config = dict(
    n_layer=8,
    d_model=640,
    rope_fraction=1.0,
    attn_scale=0.125,
    init_std_qkv=0.0428,
    init_std_up=0.0428,
    init_std_down=0.0,
    lr_mult_o=0.724,
    grad_clip=1.0,
    dataset='wikipedia_en',
)
MLP neurons of a small language model. Each row is named by its layer, matrix (down: output weights) and neuron, and shows model dimensions 442-633. Each number is 500 + 25 x the weight over its row's rms, rounded and kept within 0 to 999. Numbers have three digits each. A neuron's up and down rows have the sign that makes its largest values positive.
A block is one neuron, or neurons of one layer that tend to fire together. After each block is what it responds to, as a language model described it from the Wikipedia text at the highest values.

L3.down169:513462552501482472489525536479484516545493481448490472479488493473534513460481483501463458495521521525496550552535521546524553521497505496484492496490482518504493482498503499498478483522512533532524464487541471509531483527482479534516554488514499471479502491461519491505496544480559505497509508490490483499460500517557494490501523502482469454489463454524485471513551471529475497489512499483519477467514498479472466468531532542538500537510527511461488504538545477511474508513512470548507486496560517493455487469497524505500483518514546473530517463495502527523476494468466510514
L3.down241:509475450518469471496524501502524478513499496509483471495538505526474530510503542495514510511502480498517507527501487467490521509459530507499470518448512465526556499470521466479459528508527474496480503485490563493499479484490504499506535498513491532476539469459479523518473551505484500506502495491513540494519465504500477525518505534487497476486497469512471520481522533499487514534528505528520493471505522528466509489527517501493478472490476491488476492505497496462513521515523509524474510484481509504480432506492532504504441494490517495503520488487521492508493477501530438548
L3.down329:490492454481500492510494507523474501507480525499511505505518503462486525491462521527440436474516461502450498523486458511509506498484535536486550528466460505471510510499470481522499484486494490480497494504514533503489449497461472482500517491478525497454512557496508473517487497469495479500514527516492474530511497518480464461485487436483508492507470477510485477495499519469514529484482515452538479483517442511528484499526508544485480498479489552513534471507419470494496483514528511496479491514518474514488525493517497494477437545491496514496513505502478503509513494546526511496
L3.down485:506520443501483520490489474576496468530492507480536484498468493476473527500489510498505445491490466478508488528475537494474486485439533470494437515501478494496494502498527502500514518521557510514449520493514469540539533503501507525517542500472524496525526491502539451540469462496432494469490477507503518524527486497475551526518486458513481493474505526545502522467489468480451516515463498544488479499507508513523533518535483510485513499500448482468486465495550539532459504486526473512471475474507536469460492503462520539530485494513464469488504486472474444445511513540515516499
Clause-final preposition "for"

L3.down23:508503552491487504504498467534545540523531516476533513512500552516470498477528459474499512528475509553507449496507500503499504487495481466489510436465498490492471473494547506502504537493539500490509494495527498513515488482474483478473483492510536526489545509491464543549436498465527477478486524525517479486486507455468504521502495471456515520498510470524504501491524504527511493502536526470574454509501535504512500501527508529548468517455524543533469494501524546478475477473518481508490516483503526517539519514489528457505525488518519485504512463479464513530519476519550470503
L3.down139:516510515516528505532501485480494514472476535506519533509498485505514537507524478495531499512466539516560504506531489505474500519502502439474520452492495483463537510511521473469509500503528484542490451521495501508491521527467455506516502491517472539511532464509498534521492467505490454443493497480483548508441498496472462455501520491467508456475477481462513513506513513549531455532534476516506507485496495497494519478551506489497494500477489501495492513512548489497474518510565500491475513499505512506492516506485482519505469515512499485493508469492508493549455494476505521492
L3.down482:471508500462466511540486504477454499462505478478499487525509508521505469483482508498477527507506482518574513516494507477448518498495460478520513525487532456493498526489519475478485509510527502474501480452552453482488513498436527516519497517502536471508510499493491513508470484498470536490485494537470518471547500496497498511491437482469495459482496518492503537552538477466488492493480502503481491511489511531496479505528490504488456521531483545536510501487512496491519487489469520491507483513504520489520488506515501486442552536519500516460459486472503508545505548535505563473
L3.down518:474450496531488544485493550505488477484514480500522537505504501483483529510538519493493489485493462535504514472474535479468512537521481460504501502531498494498524489476533504509502470497502480506507514487532506552566506462489519480487489512490457475545520515533464496486534537464483502492499485521489487486498535494537467517515502503466518503483465519456515479512511516479539507510510501513532509514495527560568512504513464474508507536471476533496505533497538503506420490505533489473486497535496499463491507467527511522497501477534503459521509505482496483509496510507506530507
Predicate slot after copula

L5.down75:450440498514497515487499507523543470492507511520505499512512479502507483486506511486536446514501506486509480518524484493537489407478507494529477505460506502484509492550465487512488511517499504462486541496538514500507462529479503502471529490503508516500511514502497523498464504497490500556507510518528494542494505499507516483488521508475465497448525532493506526461404495478517492529522492484506517542506442472492524509522573480548495458517450429463511517497479521496501509506460431469479465526493520465516429518545516481492515497528502552494547492523522493473517507476495460504
L5.down148:515487551480495510542476520443479503481523514492484500491429540467527534499501511520521486470527498467506460508499536477514502457544481513500452486502462531488483483526480534580545501534515508553499469519515501535510492504476502496544507534556469496500500517524537513487497484468528505466537510485510485493508491485508508527468473464473538443467502497530550483508481522511528480522488502508534489507541485465493487516514520495511502547518449543517427493468552507452514525492483502484448520494501462525481506524506526484494458480481523509514470518514543517506472491545496462532
Ranking/superlative lead-ins

L3.down149:504494510514512469510512525473496507503529503517511521510486472516510509526514486500550496542507505459503497486517482501524474504525492535476531497462467467518477470525528473490515491462548517543541505488464519494501487529482511492485507454547469538488495508524536517488457523535508528538499470503543515548495520481475493508459488486483488487467484479482508492521482478526570496493484506473465507511519542463478449529445530502498510487455460471484486479488512535497479498499487509492506494462490492528528519536517530464500498524503483535471509491526510458537525482510519499521
L3.down318:492506509552478496524549478488486507491516503498495525485523476473497478503458504514508497475512503515505500490538513463432531505529458501488482477505474502477503468511510451542513524566512514554501557501448491505493495508493505508550521502522492503497492499494517486500525488493513484493507506478471486493483524482482506497522507499511479489464489507514484509493466447500508497463501479493443492544503540492511512524441496469534515515525461478507522521486478496543517515483493514496524540513496485529501470474509480482498482534470500501487516487488498483511507523498512473521
L3.down406:487456529513508520500453497514514521532503467554517546466510468552481482480457535592488506537505471546490537485477484473492539513472465512534481459506490493496513505440546494538481578506539564536474483535495510495479469486547484527510477502512457521502454496468495505491501514468477518486512493516469483477498508495474507476502484498507468476500468514497539482483478486529446522559522472524537485520492513499491535532480450534465491519522489497525485475528526513482498516476474485479545505478485483499536520542479487531517474506516495506476535537504517482467465528515508472503
L3.down619:464468488488450495528477505569508461527502481516545536499477517486431522542513514489535495458464466510495499495514499503522490496538497487518499497460516535510500498519495510532486481571522534532454504432505496456465513483524530531535535518467506519497513493501486486475541533537489511503554480471482468523473510502502526520519515522496533514528519504495490493549526489514533522508477448482489522539488513471504493499457493505479504476538501531496555526510491453477501503474543492465444485507507488518465566542529486503504487505461501518531482504463491511508470511482499480506
Day number in dates

L5.down61:501457490507495477521486532522445453491464499521494514502489523488488527503505517525516497478500552511457490512550480508493502498519516540497567478513462478475513496497521529466526497447517484516471515510519522483497483521523494540539502457477518498553533498501481456475532488494493531531530527493520506519511525492528489500494535494486561525525540501457529534480494500541487508484457464531473483533496535466510485557515502473498461494512537491501507450483513484533475505492561526501522529503510455525557504481455478521525490495526494501545489474527499526454518497495469521478
L5.down239:510466524474496473515520498510466528470480515494469504463499499545501483460503488509504462491501493501504521491493529488553519516460542463478500491496474518474510486508525550502525510544488518501492509501523532483532490480475480479484463469493521495493519537533503553508537515481445499524488513512467497479533519450479476503485530478518512432505489494544485478498498495481451509499481479482533485515462467498470518492516542544520495468500511491452499523477446527482517521526534453482568544502539499480450495485517459488490505477517533533490497515538551549509486537503451465459
Quoted speech words

L4.down71:489433466518454512536475507485502510489533526507517477488498490479497500513483483514554510513480498493510469483470468504510447507458517501463494514496496505541523468504464508474504485548503505422480500527514473525511538449452514496516566491480454514530502503479503490468495477497496493476458519459476525493474480511527493474499496515458494464546490523483466476459463511522453484470489482479498463491533496529482519487528482491469487469505490527502511504466548497529497487512555534457487495499498487486462512515496519500469450545500475497499488509521490485468530513469507484505
L4.down142:463472495498506497498511515505525441548497513443486532500503556490472481479515513487506508498460532447480512492500500508510506472494502487467566519470461482505477526480518552486484521485503514493517520525478503506505501524468522475477486489509496500510556570487516520508508530508522472520499505530507487495510510495492518479504452489478503505485494539522509560523527521457492512486471520527500526509484510496502481494509457502499507513533524521500537461496497548513517494510488477530470492521511491499536506483475522467513500498517518476494504525497509548481583517541478500463
L4.down152:498522561537517513523524494550520512476507510510491527509440478461523503515515454472472519517476487504506466490477517521493519521492529533462516464471544471548498504498497513469492539474506501450514524479527540563511520492526450454484502484481479483504509512520447461535534456493556424489524451493504503540492546465501469534544510466477560503489493518482480469467484480517502472506469481462492506524527464511485489514506527505471498527522476498527518476525483539451485474505483490508467470523522534476464478513503477493507479537519505510530502493450456487485486525479500486490
L4.down185:487513551480496539525500474473516504504515481496485502486513474497495486503489497485462521496515509549512515490468446541473490472444461537483474485495459529498469479478503532485494467499492506498509498477511502497523513558504462500577502479491499484478497564499473500546539536448544487481469505434520517499532492519507550468503501500463558479515496477525489478478524500505526470531503485526542472502518471520491518535516482489507495507526455527527515473517535493519509527508496507484517478504467490470491482528488511520541494524496541508525485470469456503482481460500486463461
L4.down238:500471478511534484484471482510515491492492483517482509486531473490500493469509523500521485501488480482543453525491502497545491506501529505471473519504525478495486501436458473493446492527492467465515516490515499507515514496507458450537490493507499469493535516504460495485534518496506509527476522495477541539480547457491450458486540556467539525515490526509550504432474482479533522497503519497503513523515473474465531528486531491467521443513481459478529497492523506510520495501522507496515489487495488471458505523519501512453480527506507476500481454499500477551503459507520474468
L4.down310:503479492493499524484528480503536539509504490528461492494511450459477493489491535504521482495480510491511475533502496520509480484473486487461488487462493461524525487514523485492483539497514521500529542450498505482505519511490527471444561486552500464515441490526526493508496480488461493500474492492500516485534478510539523535461515507476459484480531497510522491477482475493551484486499511492502440508489481480519506471499494506483500588505527466523516538495459508499484476524523495522520495479493532506512487502516524529464425531503488532548513527478475487539536506575470477522
L4.down485:522489526507543513543533517485485505469514511499447509512494523546487471510509470494520490476496493466474505486507474496506536520499503462476512473482499504498516491491501466559444492512494482513504453529479529506475523498518541543513512486492508481510496506510472479468479473565476485437472486505511461458482476492513531488506507589482512484486481510519532471529515545491530505566495518503508515480504529463493472510510499500536450459490488452461542510580524473574537516490573511493480466511486462494502484470517555490501498515478504512497524459511511525539494472480519515489
L4.down637:488510511491470533506519506467489441533503518509530535466520473464501520489474498528512519509483476511529497474503532518458461498471555534543488555519464555495526524500479487495457536467501494484492502521477473520507510472512474559464540511541482535470516523487512485453480533495486472478470522459505455533502482497458504485496499503527521454541459475502483491459522506503499508513516501534518516512479509503522523483507503474527541487512543463486550457561513549521488556480447501522478529475534525524497489531494468505531527507474511530527519487500551529485518523518498479498
Preposition "for" phrases

L5.down327:492475437505477479514505541519485512489480470488508446512511506534452483504549502483470486492460474515509517510466505458502522505501510517462501523508500480489539552547516505489506481489489515510509464463477491514477544487540495463497491480495538509508479497427547517480469471479529486500499475490459489471455472488533483512484486468510542514517512492502524489526499469517460454477477496480503520498491507521484506528509504531527539523487492515454569493472474501487502598508516543501505494493531533508515466531492526503477550515494500486509472539471499487494517501513512525499
L5.down597:502479518506466529485496473509505484478505498512497514521485496487488519472473500501492509525476491497544463505499521460494481501470522523493460524474497470472445511500555506513515504523475506475510501491505527519487472471454478521478461525515492491520467542511506523536518467441521472525470508491500480490479500478462520462508476494502511489489510494486528464505511433488470476483523547473465507530515504521509549491486484516466510552499501470518534455520487508485461520514488511549463490500478524477494477469472508482516501540511467496539522457480574532456507470544447525524
Time-period phrase building

L4.down31:515502551509496511501513524513513459520493513477516474480463501478500490455504516519488497510493496478494488515494530519482446513460456474541488495503484494499473503497505503508492474515490510492492517465504496441458490535517558481484502455541499521522514484485464505435507507444494491498483484450476504515517557478520508514471493497511478517500504461463495496483480537513532513512531478520478504499500522518530515510467444454487548480493540496479534507485444513510505513496496486501544495476487513543496496527487513506522538517510494538507472506448521483494506516488524527498
L4.down40:488502490486531488509481478484484475466505516531530497486511525511474507512549534550478541514516512512516542463506521477442538508532544467530496478519502493489448524516526527492483528515458471490501487479491484498487450522536485503495475477510462483501539479517533446482453496474516518454495517504481506470499472541515508485518422531523481498482491513500436532467506543503514501550517496514505486521523524513490483512577485496506470504510466473502502468532517557492505500528477540481508496495508499504536513474480482451480507533509541532477485481492493531498522497516476579475
L4.down329:500527513512478474483489462491460483478499520500479514482493497504507513510491472479472471537503475484471480506434485479479517552489512487462529473469524475501487483497494442525485487518519540489481504524518481526489517483467483480498501469513520511513482504523480508493495482501462503537499500493486481478519521527504470458483467525555466507467458513502511500489502484474500500501490503489530496485529473493445493509465465522480462476509494499493484514449478463519526483506530483459523492471535489471493505476501458521493496482498500463536466510466482485452492501514462531519
L4.down424:505456498488497532517524530499488453456438512486477497498544511525469531492487479526502497517497539508478529498477520479442505494491490483518488502447515509513488534526488495472520491503484492449476529502453480504488488462495442529480506491498516523517526505495491502485509474485495518497477469529503476531473500482503536458486462483478513466483469553514448500507482475462490469498465501521468474485526517505520506518492499468456511504475490457504453483515509492506519504484488548480510486532501510487530475539495478456495495475491495469524484486545518490451492512459463481550
L4.down495:440483492482486509443489503524483571534529524508494533491502494511486448493525529559506483498502507501491498536486477510524510502494546510496497499509523474500464504494510514487519424560510481501461542549561522510495458507506487525503483498517495505512554496520489514509516515541494520524496454489493480544476484546478526498527528486449476470476521499492504483515462497499468523524459518493509473476471484494481486505509488530493500463485545489464537527501498486475512536443509508472566515472478441469511519573515489551454474503523482495508479479494513490465495507522508482490
L4.down540:496505507539480542528530524450474478513510495507531547517478488553509485492515516479514486483479477531522487458530515500497498438518478428490521505523465481490499525507508488465507492431532504521508467518462472536509496471465500507496493545472489455484508491518509477525515489527497488485486499477562517512474503538481441477530460487474488495513496509507484504531548503525466460452531523524506493519482508455493487484482537519521462517491486489516461526514469479502483517525482502525493486492474509540512502514546461527530472544518526518491494479499490497524487543493493481525
L4.down583:479480471518463513518495518526488503489502444473499511537540516503504487500499496534511463498500487508505497519458545516458501503514478537458505502506513480530535450476511481514551437495481496522501469487533493498538432495504504496539508520477488550467502455499499504506506495474497527485532490494541484501483443509453548507526527482495493482516507491469467468504521477506512499479514472475478528493455497524504538458480475507469506468511506509486527494528504493488470522465515496516498522481463485545462447509506487476484495510514505491483497506513504477509540513545518535515
L4.down638:493520489504536496490538525500529508478505489471504494511506490502503464469516479472528538515499534477519519460508534522507505524508480505527505486470491508484527470473494554508532479544486500493491491471481482495469474486530475487492512493523535481514517454526544496495480464449485508524470514503526496499521510490496499468482516513473493482482492473474542512510514564501514477463547496495466529522479534500516523475477495509482548490498493456533528472498478483490550477514509466487472481460514535551558495513482512511563510515489502492529483499483549556554482453506509510476
Predicate-introducing function words

L3.down102:484523505460503483478505487494540513495528535508505507542469516479536522583491458529489480532481460476462494523517513523506521509520485494498470532545505515519495524453511519475485507550496509511504496503525528486485503489511484481525478453531482531449466571510519520508534504498529484487493489457510547515504497485508503454497528482496502500521476489510485515486471542530508464462513496489557493462481474517442500487478502536489534507521517517527518511472469459531448503492524511492513510519471504466513522511491465516480502528481491491560467479508522501466515526512513490525
L3.down137:501528518439518503490505493491483504520529499464467491534513498523490515507571495521531556459520510517539543476479551498503537549528483499552549499508515537489518520468528543463492523504457510496516453492486486554496529483464457475529490545487498502540496479515497481543504494440523459499507520478488484492526533523469470502500507498478491490465530535545461540543466511553478538475536479522507506477489508442488444507517485474579506504517446515506472530480490521493530559475470554510501513491505516480506486491544489456515524452573549520499495488435490520484458493510506447493
L3.down471:497476478489555476487462516493459478500487502511487483533463506543520503495461493443510481506512504494493552506512494475509513527503474480496512509524478514506474478473470495491493482488502525492524483505517487460520494506528509502494520516530534475473517494505515526533502486498530485517488499525505490503507473514489515477468466509510525534496486502488498508468482454494493526483494537470549511492500475536539493544562527514495525517542494434524511508510477495497481471518488505540522481482498504477488471490494480511482476529483473484489525498481446507511483562514533494540
L3.down590:434517447510451511496532444529506485462500500573525458488497515487517503533490559503483499482498501454481470516510485471450488537543491468494485507523475498524493520567503505520518501488483489503538452472492497481483481529480488520480512504484488516472519501492475478489495497553465486525499520549568501494529505476499513514527507543503506484455497480500509481499478475502466504520506499475464478467457517490493530500502507514531452474483520503467487526474541508464470471483497483429514465485508514532501492537483443509469491496492487505515483476509482475546465528485487484548
Article before a title or award

L5.down164:507442464501521519529559486486466497505509517503509513468521542489503487503521499503500519482504542486450530516536542498455480521503524481525529520510497474532494519477516453493489510480497483526479523540477550447470516450509518514499522468495497442479535512516528493518498507493449480514520548507518489557471508480493526536497501466524462510494525511498480482518477513477454488468460510492518487534530478524473489429545497513495519443500478461516508474542549458468518527489492495517521476509504530496520491516505517494472525510525491496493500491480526476501477483497500504509
L5.down412:513487478576507511468500505522484500483497519489514467504508478489492513505450503500512503500502493507515469480507491530528464497466523498509529510491490488511483505497475503469483510483421565521486517445444464506494477506531479503487537497450508510525511508457457494503529514463480460472500508475511463490519450568485475568485537491548533496476497543507552481517510501528535469501476488504464499505462509508459505528504514533547526499511493475517539467530483486515473499456560508503462504526490516508524526485501517503511477493538505539505520508497533504445482466515543516519
Upcoming time-expression slot

L4.down10:459506496522488465476487503492474528464509509478511440461499449484457516527542521539470472460431474496542506508493504461483511536502528523505499495464496489494472512507502510520508472518465496483472480518521518495543513521481494510532493499480506509469528534475496474464457497441532511498508504509507498508518534545437528499539495498494485475506496498500510538479490571528492476500470480481522511491480535506466510490549515498504482477464467464491549547525516546450519513472506514474523525477491533492490496541491508562528493489486484498533482493501530552532481507500467494538
L4.down111:456467516471512488485501477516497506492486477516485540529511515527528494480466499550512543510555509506507520461517502523448514471531479496535452492493530513498465498538503543481498502508493494502498487510495486519522452516481500478558500512499539532497460519507504504496497466467531500525483522500517503536559519502481509524487518489498484481534475497539494527506486491533494475527486517488519507466503467504521510512580507487460504512530473477491492495473527475509506470523525539485483514504495480499523437466482536472520484511519470521496450468492494491477522499514453461523
L4.down268:521491524515522512459511478484493514523512480474482519520478511462486475525457486482498512501497524518528523467523513473490508499512507523477509497490458499500458469446508460517525522461500466486509528503477511472469541509492483517522503515517444519497497511527525504494494488503521482507502517526524491525491515475514502481505528507486497481491514530531501471505542517463525485499482488524491545548544474510507472444500487510545504526450543458503526489496514493474482558501518477496474480505516496533490511490510527461501446549528473499502525488468522504509493501542484509503
L4.down343:489483512507491480502512525490489508462522509514509510515523513507545491499522489492412460552502494520505480480489497525531523497465531493498478498472504455456505513521503465484500531480466470457491456468510501471525502494501494495505516546498500477544526487517473469508501514496543479491500525469522503515505495468537501502552500501494511563537527510491515501478514509505476505516533492489513485501512528519508543480518532499535456523498466498462521409460501549533471514500497483495535477483524478518472491490460528560455512496530520467502487474523457507527519504528494511473
L4.down417:547505473529583488463515527480496477512497538457524476498465521513515529539486480504457496493509470494457498478559525523498442494488499500496516512479530505532446524522517531527506532483480492483471510510467500501514515474499505533488469491514494567508512513476455496498491527502509486516457492529505500494484494492505567491545486489499473504510445504563468507500509458530490515488549504493464535529512505501548463502515495492514494477511487501496467505525527496510530489482488482510493513510507468498458474485526517514514483496492523461500506522477495535489512540492520498493
L4.down454:506519482517512478483501538486515453474477510484467514492504485487492493502526504472477482466481511518522494450505494466510514454507525484509507509506454516486521519502528509475492486515499498522504517477469519485487516512455499479522507476498494468521458482504504484528536517518509528496514542467518521521510517471522493439505501551497523522513491563496494455461476522465482512475534522470490525484496506514488527485486519511500509555546469472488532482504555425472520500486536488461516485517507480472511530528565482496471552503479474509506489506493471489523496528554509517518
L4.down496:446534489489510488456490488489483530482459448468511520470499499514554489516526509506469555518518528474525480508501478494496491493499482498485497529511480493500481514528512535552518484517466493523491478486460484478496507508497527501528508513536469499491500512518523502534531517494464470525501515513498513509530468494544512505483459468525526540522492531489512492471530463463515504523493530495539497567471473528491497466539479502518461514515473522500489493547520500488470466484487501475533444508451537493476496501505486488516492510470455527538500501482506507545494507531487452476
L4.down623:518537466511456548531455458483497493493527475501462531538500501482510545509457514529554551492471535516481521496494476463514524502488538527489454458479504497491516505480497535536511460511521537469524512486502456494500519496474460530548482499547510529510509463501485543472519487519532517538521484528473502523529538492477501524471503442486513470525515526495520517517428519497499489489452506488503528457549521475463527512483469507520480494503486545514506509508496503508473524526486541468513522509491512499528469527485497516512479544517475490487494464523495531503484498501482504536
Name-introducing function words

L4.down76:467483469532501427511521481523514499540506496553506526488471518523497516510530491483469481515504518502507540573511463461534507486529554504493452514500516465513550531479507517512501488488528493549512478517482492479465497490522505513464515499500514526443478507491465479502491552552514476481534479508514492516534547536424523552528496488518504498491507526512481513480467476510471461527487511506476527480485518519515493469465500494455486501449526466494516490507455502508537490490498504475493511534536549475420442481538498493515520507515477512470521491527471519515479519503493485518
L4.down90:516486528540530474497507484508470471497483527529512530458466525499514492525512477532489496492536536502498495478527480516528510537478515537498527533505486506454481489504513485523497514474513480515557482493518491477451488527457469491482492514447510508486461505479501502494510490543511480496499584509528502516503515511503504521519487492520531538499506482496520535503536483493476480492537531482481508517467514572465497510459555494484510542451484463473500505498477530496509528487500488486504496503520507516483462452472493534473494542442512502457511483498489503458497523439488489495
L4.down280:481523490528458525508471537508481461515505517514488474485538503501539513459494475495490463509515491464503500512536537529501498493543526532516477479489494433483478473490471506498491525512513492509481513495477493471533506525499510480537499491444503497473532523472509461494504497487501520543508506521489484514511533522530515528470524515533493494512456477474537478483520480466497523466439483540482477524497508551504526510527455498484492497504533443487474475491478542510497453503496532506527477489527452535527504475484454531522491536474484510497518525472482521473464495504471510450
L4.down347:485546480506511527500520475482496506487493481516496519497465518456492469490528445525474527503534502525488506491549537528486516545533510529502512456537478524515516502482448514495495516506507505477482545472482506507488518491484505479434488491512492503506506477496516442532502522471523499526503508516516515522505528497507510549519501495537488488483470475522489484506471447500531498485495478481501523519479453478485514500454499496478502481518495452486532490514564468483482469510521495484546521504520539495507508495448534523485491492481485491535430484523500518516497464490482487562
L4.down395:499480476520481550525491486484454483473454492505484505461519456491495472497483523515522498500490529484473512491495543533464460485524521479481515528506478493496477515445528520523541542509518522497483542490492516500514488533485487494486518504511527491523495533515524453526492466455531472492505513490502413505480537519490530516511525471524552483484515518513475494492510527522482453505520498485492550582534439498505522553495501514472524535520513492501555537504514513486465552513489493526493520523493518473494500505510527535493489534497484508496464528512510464511503513529503466484
L4.down412:533474490488500485526518513491519497472499555503519484487505478491498491524423510575465505536544500542474488464537465546525502483472504430470507459505507510521507502500471472521469509533500525493491531522515545503466498498496493495522515524496528495520434500467461492530474486524499455453514527502489471484490495478553483487460484477536516494490479511482512523550489473489473489487509479493453484514513518488521546518493477523521475506526531497502459476535538536524490462505526496446490491509520482532518525491476485493495505482445522475479493512471507475508508495496504466501
L4.down474:520531447494514485489512520510493487537494490501487546491503503482483483474519491466550473496511526536471552528481496487543481519489561500513507517509466487532443459482482503513489504515529505508549529475517500467512538495454498507440494492445535450454534464441535502496528504512518497491496471489494492502478485468514515506464506482528471512497500482519504491548476513506476532479469484504502517503473516474520485499494508531524531551521534491503534500495495513485507519477519519525495556490536519422469510492498510528474527504514492503487476531504484504497531510517503490479
L4.down511:483460505501501552540532503433482492534487505533481476504508476483501483493509477543475471501520504518512491445484550485457473515503496502465501480476500498533499531543484492522471491491533526481519490511502511517499462517515525496529489528486503536500467458487466500507497497519508478536511491519461501528467497528488455565494516508501490528505504501525489514493487449528493480525493510507476505544464543483501454551486471514531470483482477520534507503480477468469512474527495508523517521519508504464467486506534460531491522517515476522498505482461510504455504482494505476476
Upcoming time expressions